config = dict(
    beta2=0.95,
    warmup_steps=338,
    batch_tokens=131072,
)
MLP neurons of a small language model. Each row is named by its layer, matrix (up: input weights) and neuron, and shows model dimensions 112-207. Each number is 128 + 24 x the weight over its row's rms, rounded and kept within 0 to 255.
After each neuron's rows, "fires in" lists the words (lower case) most often at its 100 highest values on Wikipedia text that the model never trained on; "fires after" lists the tokens most often just before its 100 highest values on Wikipedia text that the model never trained on.

L5.up34 [139 123 140 185 105 130 151 118 106 150 116 119 142 145 126 122 166 131 159 142 144 120 132 125 127 106 109 188 153 166  77 117 141 136 112 110 159 164 140 140 144 111 126 131 122 150 115 119 158  98 168 181 126 109 142 137 104 131 111 143  87 114 126 138 108 118  92 129 150 174 121 146 136 113 137  81 148 136 140 177 101 117 124 142 165 122 113 117 123 141 116 150 124 130 126 124]
fires in: "s"
fires after: "'", "’"

L3.up703 [110  81 110 163 113 136 104 108 130 149 136 125 151 122  74 187 142 137 105 104 149 138 145 126 113 102 110 122 137 159 125 115 122  60 148  72 118 107 145 132 118 111 127 149 134 135  86 157 101 140 194 128 120 151 112 140 101 112 131 125 114 144 119 108 158 145  93 148 143 107 129 121 152 129 105  94 139 197 125 154 142  87 140 111 158 142 182 111 144 110 113  98 136 102 118 109]
fires in: "november", "september", "october", "february", "december", "august"
fires after: " in", " on", ",", " from", " until", " In"

L7.up754 [124 112 164  94 120 161 171 107 161 138 118  92 181 143 132 150 110  98 124 124 139  86 133 111 110 109 113 175 152 143 132 160 163  99 145 126 159 103 147 142 125 138 126 113 143 115 111 102 129 113 169 160 123 137  84  84 112  94 118 142 138 130 112 133 165 118 140 112 141  99  79 176 134 121 140  88 127 175 135 167 120 155 129 140 173  74 123 132 130 125 165 173 135  99 131 128]
fires in: "s", "has"
fires after: "'"

L3.up81 [146 128  81 140 103 177 131 117 120 167 107 128 117 105 139 129 119 144  92 106 105 130 109 152 140 148 137 145 120 126 157 102 150 159 138 120 144 159 154 114 108 171 142 156  65 175 126 139 133 138 141 153 121 143 114 109  78 103 149 113 115 117  98 101 111 108 125 136 178  98  90 158 143 115 127 127 103 105 148 146 132 121 115 186 118 134 155  91 152 112 166 121 129  97 137  99]
fires in: "0", "6", "2"
fires after: "–", ".", "-", " ."

L8.up609 [ 79 128 110 144 137 119 134 120 104 165 127 101 123 115 141 116 110 161 132 118 147 133 137 124 159 150 116  89  96 137 135 127 123  91 126 100 137 152 174 144 149 155 129 131 113 100 134 160 159 100 126  74 107 121  98  99 127 140 138 155 126 138 114 141 126 132 139 127 118 103 154 163 154 129 119  92 121 140 111 121  79 165 144 111 135  90 112 137 127  95 145 120 124 128 103 104]
fires in: "the"
fires after: ".", "\n\n", "-", "|"

L5.up362 [135 183 104 144 111 154 129 123 169 102 155 182 133  85 127 141 140 140 133  73 134  99 184  92 120 106 117 132 118 103  92 123 128  94 174 130 115 169 137  99 119 103 123 141 122 165 105 116 143 136 107 171 158 124 124 115 106 172 126 185  96 118 132 140 116 136 160 128 172 131 118 141 167 135 135 117 104 113 128 134 111 119 141 125 138 100 100 116 148 156 122 153 150 142 122 158]
fires in: "also", "remained", "not", "still", "very"
fires after: " is", " was", " are"

L3.up972 [134 207 105 132 111 158 148 116 150 164 121 175 119 123 128  70 149 160 109 135 144 107  93 147 139 125 128 158 106 110  98 113 139 134 136 150 174 176 131 170 121 146 135 165 110 176 161 133 143 136 143 127 114  82 120 122 106 104 175 163 114 126 100  99 117  97 128 116 121 133 117 142 105 157 104 115  95 126 160 156 143 115 152  83 138 111  77 136 140 119 133 134 124 154 120  95]
fires in: "2", "0", "3", "7"
fires after: " |", ";"

L5.up989 [127 160  93 165  69 151 101 105 115 157  95 159 129 141 149 145 152 115 110 115 129 121 155 123 128 149 139 158 134 155  97 106  92 126 132 157 158 146 153 176 152 145 171 164 139 125 139  98 109 150 151 109 118 132 152  60 126 145 153 141 130 114 111 108 165 117 112 153 160  77 109 132 125 142 122 119 120 143 102 141 103 117 106 129 121  80 116 127  98 116 132 136 119 124 105 150]
fires in: "a", "an", "no"
fires after: ".", "\n\n", " (", " is", " \"", " was"

L5.up700 [110 135  77 128 135 157 160 130 113 142 115 145  96 143 112 167 158 121 128  90 129 108 129 101 103 109  93 185 133 127 160 128 158 119 148 166 152 103 144 109 101 149 126 125 132 126 105 132 104 124 114 133 123 138 147 141 148 165 164 143 166 101 135 132 133 127 134 135 135 179 123 146 134 110 113 154 112 149 140 127 102 167 131  87 141 126 125 119 150 158 122 118 130 163 146 171]
fires in: "a", "an", "part", "hapoel"
fires after: " as", " As", " Ha", " still"

L8.up459 [126 110 163 126 122 131 143 125 108 151 123 116 121 106 152 130 125 109 157 143 109 142 147 146 133 104 104 176 128 175 174 136  88 130 123  90 130 120 149 148 135  94 129 119 125  72 145 125 105 106 111 139 132 134 139 104 127 143 158 100 123 144 141 148 117 103 124 146 104  73  83 112 114 146 162  81  96 135 129 132 133 124 185 126 149 111 155 103 107 144 152 158 126 143 162  98]
fires in: "2", "no", "3", "1", "5", "4"
fires after: "|", "\n", " −"

L8.up441 [ 89 115 113 137  49 130 122 149 108 134 113 104 125 129 153  95 104  86 103  60 102 105 136 159 141 131 152 123 164 108 125 100 119 125  97  87 131 144 160 126 151 110 144 111 146 106 127 112 111 104 171 149 146 137  91 145 137 108 146 144 154 155 122 120 130  86 171 109 122  98 153 135  84 125 113 133 156 171 119 115 149 106  97 113 133 133 146 114 109 116 149 153 149 106 160 131]
fires in: "the", "no"
fires after: " with", " the", " under", " had", " have", " him"

L8.up553 [132 151 103 159 101 112 138 115 121 103 146 138 171 134 116  76 176 159  99 109 123 124 130 135 119 127 147 133 140 137 134  96 130 125 154 125 156 117 149  99 105 112 145 131 154 158 134 154 115  69 174 132 163 144  50 149 131 132 130 146 142 117 100 127 104 106 117 104 140 112 134 171 111 127 134 127 123 145 142 150 108 139 123 164 107  67 148 111 100 123 134 178 145 136 149 113]
fires in: "the"
fires after: ",", " is", " was"

L3.up52 [125 166 126 148 106 100 127 126 121 178 111 137  74 110 153 112 138 109 137  82 109 108 137 158 115 120 122 187 148 144 132 107 138 113 148 158  96 119 128 171 108 141 168 107  87 175 122 121 137  93 156 135 113 175 127 143 129 182 117 132 140 136 150 111 130 128 146 149 127 125 139 155 135 102 137 151 129 160 144 118 139 138 115  96 146 106 126 142 154 168 110  78 129 122 153 132]
fires in: "well", "was", "is", "are", "part"
fires after: " as", " there", " There", " so", "There", " It"

L7.up685 [121  82 146 147 149 148 133  80 115 129 134 147 101 105 117 134  87 124 133  96 111 133 149  94 144 157 131 158 105 127 134 109 106  84  88 129 149 145 130 115  95 122 162 151  97 106  81  97 161 153 157  98 137 128 139 117 138 141 166 105 129 133 148 125 137 129 146 145 118  80 116 137 133 159 125  91  99 134 100 141 116 110 189 128 111 154 130 175 136 140 128 130 121  83 128 147]
fires in: "october", "january", "may", "march", "november", "december"
fires after: " in", "In", " In", " 1", " 17", " 14"

L3.up506 [150 138 116 138 116 163 139 116 117 105 169 111 120 132 165 121 150 141 135 134 148 133 111 164 101 134 133 117 117 156 135 117 148 134  91 101  97 167 159 123  97 141 134 143 141 162 111 117 115 132 129 134 138 113 143 106 100 131 121 123 147 141 127 116 183 110 125  88 153 181  97 120 124 124 146 129 110 112 169 133 127 116 118  87  91 125 116 125 111 168 126 111 157  97 143 141]
fires in: "of", "to"
fires after: " member", " members", " part", " chairman", " President", " elected"

L5.up743 [ 84 129  99 131 132 126 108  95 145 174 112 139 139 138 156 114 148 159 114 132 135  91 146 137  96 186  81 129 148 131 137  84 105  95 118 132 135 140 133 102 128 116 136 126 104  85 130 159 133 144 150 162 108 119  95 111  92  96 147 112 140 146  93 102 131 179 170  89 142 101 115 147 129 174 144  95 121 108 126 118  92 151 145 141 113 110 151 166 105 104 130 132 150  81 118 135]
fires in: "it", "he", "stockholm"
fires after: ".", "ho", ",", " that", " where"

L7.up679 [128 137  92 136  99 131 169 126 136 175 155 158 108 126 144 125 153 141 120 127 122 110  96  89 122 141 195 121 189 115 107 141  76  94 177 108 115 127 171  98 127 174 150 128 105 145 133 126 111 162 162 109  96 132 138 127 116 105 145 164 147 104 107  95 123  94 171  94 159 100 123 160 147 113 168  92 125 120 131 118 145 101 143 121 135  81 116 138 154 118 109 120 154 135 127 126]
fires in: "after", "when", "as", "while", "following", "the"
fires after: ".", "\n\n", "\n"

L7.up13 [ 85 122 118 115  66 109 138 109 113 147 122 141 112 125 153 115 116 150 123 119 146 192 128 107 125 140  96 142 151 131 107 118  87 130 134 137 134 134 128 169 132 157 180 108  76 142 112 118 164 169 108 126  82 163 120  96 108 127 165 135 135 117 112 148 135 100  93 149 160 160  92 141 101 116 121 112 137 105 119 138 176 111 157 134  77  97 134 163 117 111 123 149 133 140 154 101]
fires in: "a"
fires after: ".", "\n\n", " with", " \"", " after", ":"

L8.up9 [118 182 145 186 124 167 156  78 136 148  93 161 113 122 125 130 168 107 146 145 161 170 141 143 124 111 156 145  97 151 149 122 141 119 112 101 147 149 157 189 106 151 106 132 138 142 137 158 152 151 146 108 103 159 115  77 120 121 146 147 157 140 156 113 110 126 115  97  78  84 133 164 134 101 150  89 121 110 160 151 114 114 172 144 139  87 130 124 136 151 175 171 106 125 152 180]
fires in: "and"
fires after: ",", ";"

L8.up680 [163 159  95 164 135 177 124  95 131 126 122 133 130 155 110 170 181 122 101 128 155 168 128 129 117 168 132 181 129 147 127  73 126 138 180 160 184 145 145 101 105 150 126 161 140 120 152 124 101 112 158  81 131 132 130  92 166 123 118 156 133 169 105 118 116 114 101 155 147 131 123 144 139 155 108 132 101 133 164 121 107 122  90  90 102 114 147  89 124 129 176 120 128 151 119  94]
fires in: "0", "1", "2", "6", "3", "df"
fires after: " |", " (", ".", ";"

L7.up535 [144 131 113 148 107 126 127 119  95 164 164  71 115 163 117 134 161 155 157  74 101 110 112  95 150 126 106 190 127 148  92 106 126 140 144 149 112 145 150 147 133 132 124 130 128 122 132  97 120 108 153 115 107 147 124 102 101 102 135 154 116 159  78 124 130 103 117  96 157 117 150 140 109  96 143 124 134 132 120 173 160 123 160 132 124 124 123 121 153 139 110  93 118 161 159 106]
fires in: "first", "son", "brother", "children", "last"
fires after: " the", "s", " his", " two", " a"

L7.up664 [106 130  90 140 112 127  69 123 107 156 130 156 145 147 128 148 163 145 153  81 124 119 172 118 138 122 152 159 135 124 115 126 109 154 170 140 145 168 163 111 140 143 138 138 139 150  96 145 141 129 147 171 140 149  89 138 137 170 134 170 122 167 100 133 151 129 131 129 185  95  76 149  97 151 100 117 102 183 120 161 128 132 119 164 113 101 129  93  87 116 140 169 142 124 145 132]
fires in: "first", "most", "second", "largest", "highest", "only"
fires after: " the", "s"

L7.up813 [ 99 116 127 137 155 165 115 124 145 136 136 123  91  83 155 178 147 118 115 179 117 139 149  87 140 113 124 140 140 130  97 132  92 121 133 110 141 133 133 148 106 145 122 128 150 143 126  80 140 138 145 173  98 127  95  60 150 141 135 139 148 121 136 120 178 139 120 132 121 128 105 138 126 128 129 110 143 104 110 118 138 157 132 127 150  79 130 144 111 144 165 122 141 120 158 168]
fires in: "with", "as", "to", "in", "and", "etc"
fires after: ",", " and"

L3.up369 [ 99 113  99 145 151  93 123  94 153 108 128 109 151  74 140 116 118 179 130 125 133 121 135 133 106 128 122 148 143 168 100 106 125 139 114 139 157 109 137 129 114 104 144 117 131 124 122 144 124 145 112 116 152 138 134  80 134 148 116 119 163 167 110 113 101 122 166 113  88 130  88 160 148 154 152  92 142 115 123 138 102 117 108 117 150 105 132 121 111 127 129 111 111 128 120 128]
fires in: "it", "they"
fires after: ".", ",", " as"

L3.up797 [143 167 103 127 117 131 139 105 140 166 140 127  79  94 124  88 115 134 136 112 132 118 142 136 142 131 148 162 170 153 147 138 141 124 149 115 110 104 133 134  89 137 166 150 118 152  82 143 136  94 106 145 137 183 165 121  96 163 154 136 136 126 160 120 134 128 156 141  99 136 124 176 168 150 129  95 135 125 110 103  97 127 113  95  98 101 108  89 137 165 141  96 103 154 156 158]
fires in: "well", "soccer", "are", "were", "is", "was"
fires after: " as", " There", " so", " there", " So", "There"

L5.up84 [136 108 116 127 151 178 191 125 176 113 136 136  95 145 142 105 144 121 117  80 132 111 159 103 133 117 155 156 124 124 123 107 140 129 142 165 175 138 145 142 127 161 155 168  97 126 122 151 141 151 128 175 108 128  74  92 139 114 153 183 133 130 108 154 118 111 163  77 156  96  97 165  98 116 151 123 108 161 129 168 139 132 154 126 112 126 107 139 149  97 159 129 106 127 114 100]
fires in: "0", "1", "2", "3", "6", "year"
fires after: "–", "-"

L7.up984 [157 110  93 141 136 155 128 111  99 141 138  88 124 184  75 127 157 129 152 119 110  99 122 118 133 117 115 114 129 146 126 124 114 135 158 133 144 160 139 116 149 102 156 124 118 139 119 146 119 138 182 191 139 126 116  93 105 114 156 186 113 135  79 145 156 117 119 101 155 100  93 180 112 172 161  78 121 152 150 165 127 120 119 131 144  52 113 143 109  92 125 146 140 147 113 124]
fires in: "s", "first", "whose", "main"
fires after: "'", "s", "The", " the", " its", " his"

L7.up943 [159 156  77 111 100 134 151  84 127 120 122 129 111 124 116 107 158 148 141 137 131 180 132 109 125 112 104 133 126 186 114  85 123 145 138 123 143 142 169  90 124 181 154 124 108 141 107 109 104 106 137 127  93 152 106 109 122 184 149 146 133 100  82 137 138 109  71 138 152 113 109 155 147 118 140 148 123 128 123 151 116 102 152 115 131 122 120 154 137 115 129 126  99 144  95 134]
fires in: "a", "one"
fires after: ",", ".", "\n\n", " as", " by", " As"

L7.up1010 [137 154 118 108 134 127 101 121 101 153 130 102 142 133 142 151 152 122 146 137 117  96 148 148 152 101 147 137 172 134 118 140 145 145 171 153 163 145 119 149 108 134 162 139 132 177 121 178 102 180 168 114  99 159 164 127 102 118  99 210 103 134 132 147 156  95 128 122 158 105 140 146 139  90  99 118 103 190 133 159 126 105 111 135 141 122 146 117 119 144 143 129 112  98 162 124]
fires in: "first", "second", "largest", "last", "w"
fires after: " the", " his", "s", " their", " her", "″"

L7.up482 [153 135 124 146 100 124  99 130 150 101 106 127 115 166 135 156 159 138 128 114 142 132 134 121  99 130 181 154 140 189  99 140  82 127 148 147 107 159 165 142 134 143 144 135  89 128 131 118 129 136 121 130 123 118 138  83 141 118 139 148 130  89 139 130 150 136 119 136 124 114 119 146 138 123 151 115 140 139 122 127 165 106 108 149 115  98 139 167  94  96 140 147 124 148 140 152]
fires in: "in", "for"
fires after: ",", ".", ";", " and"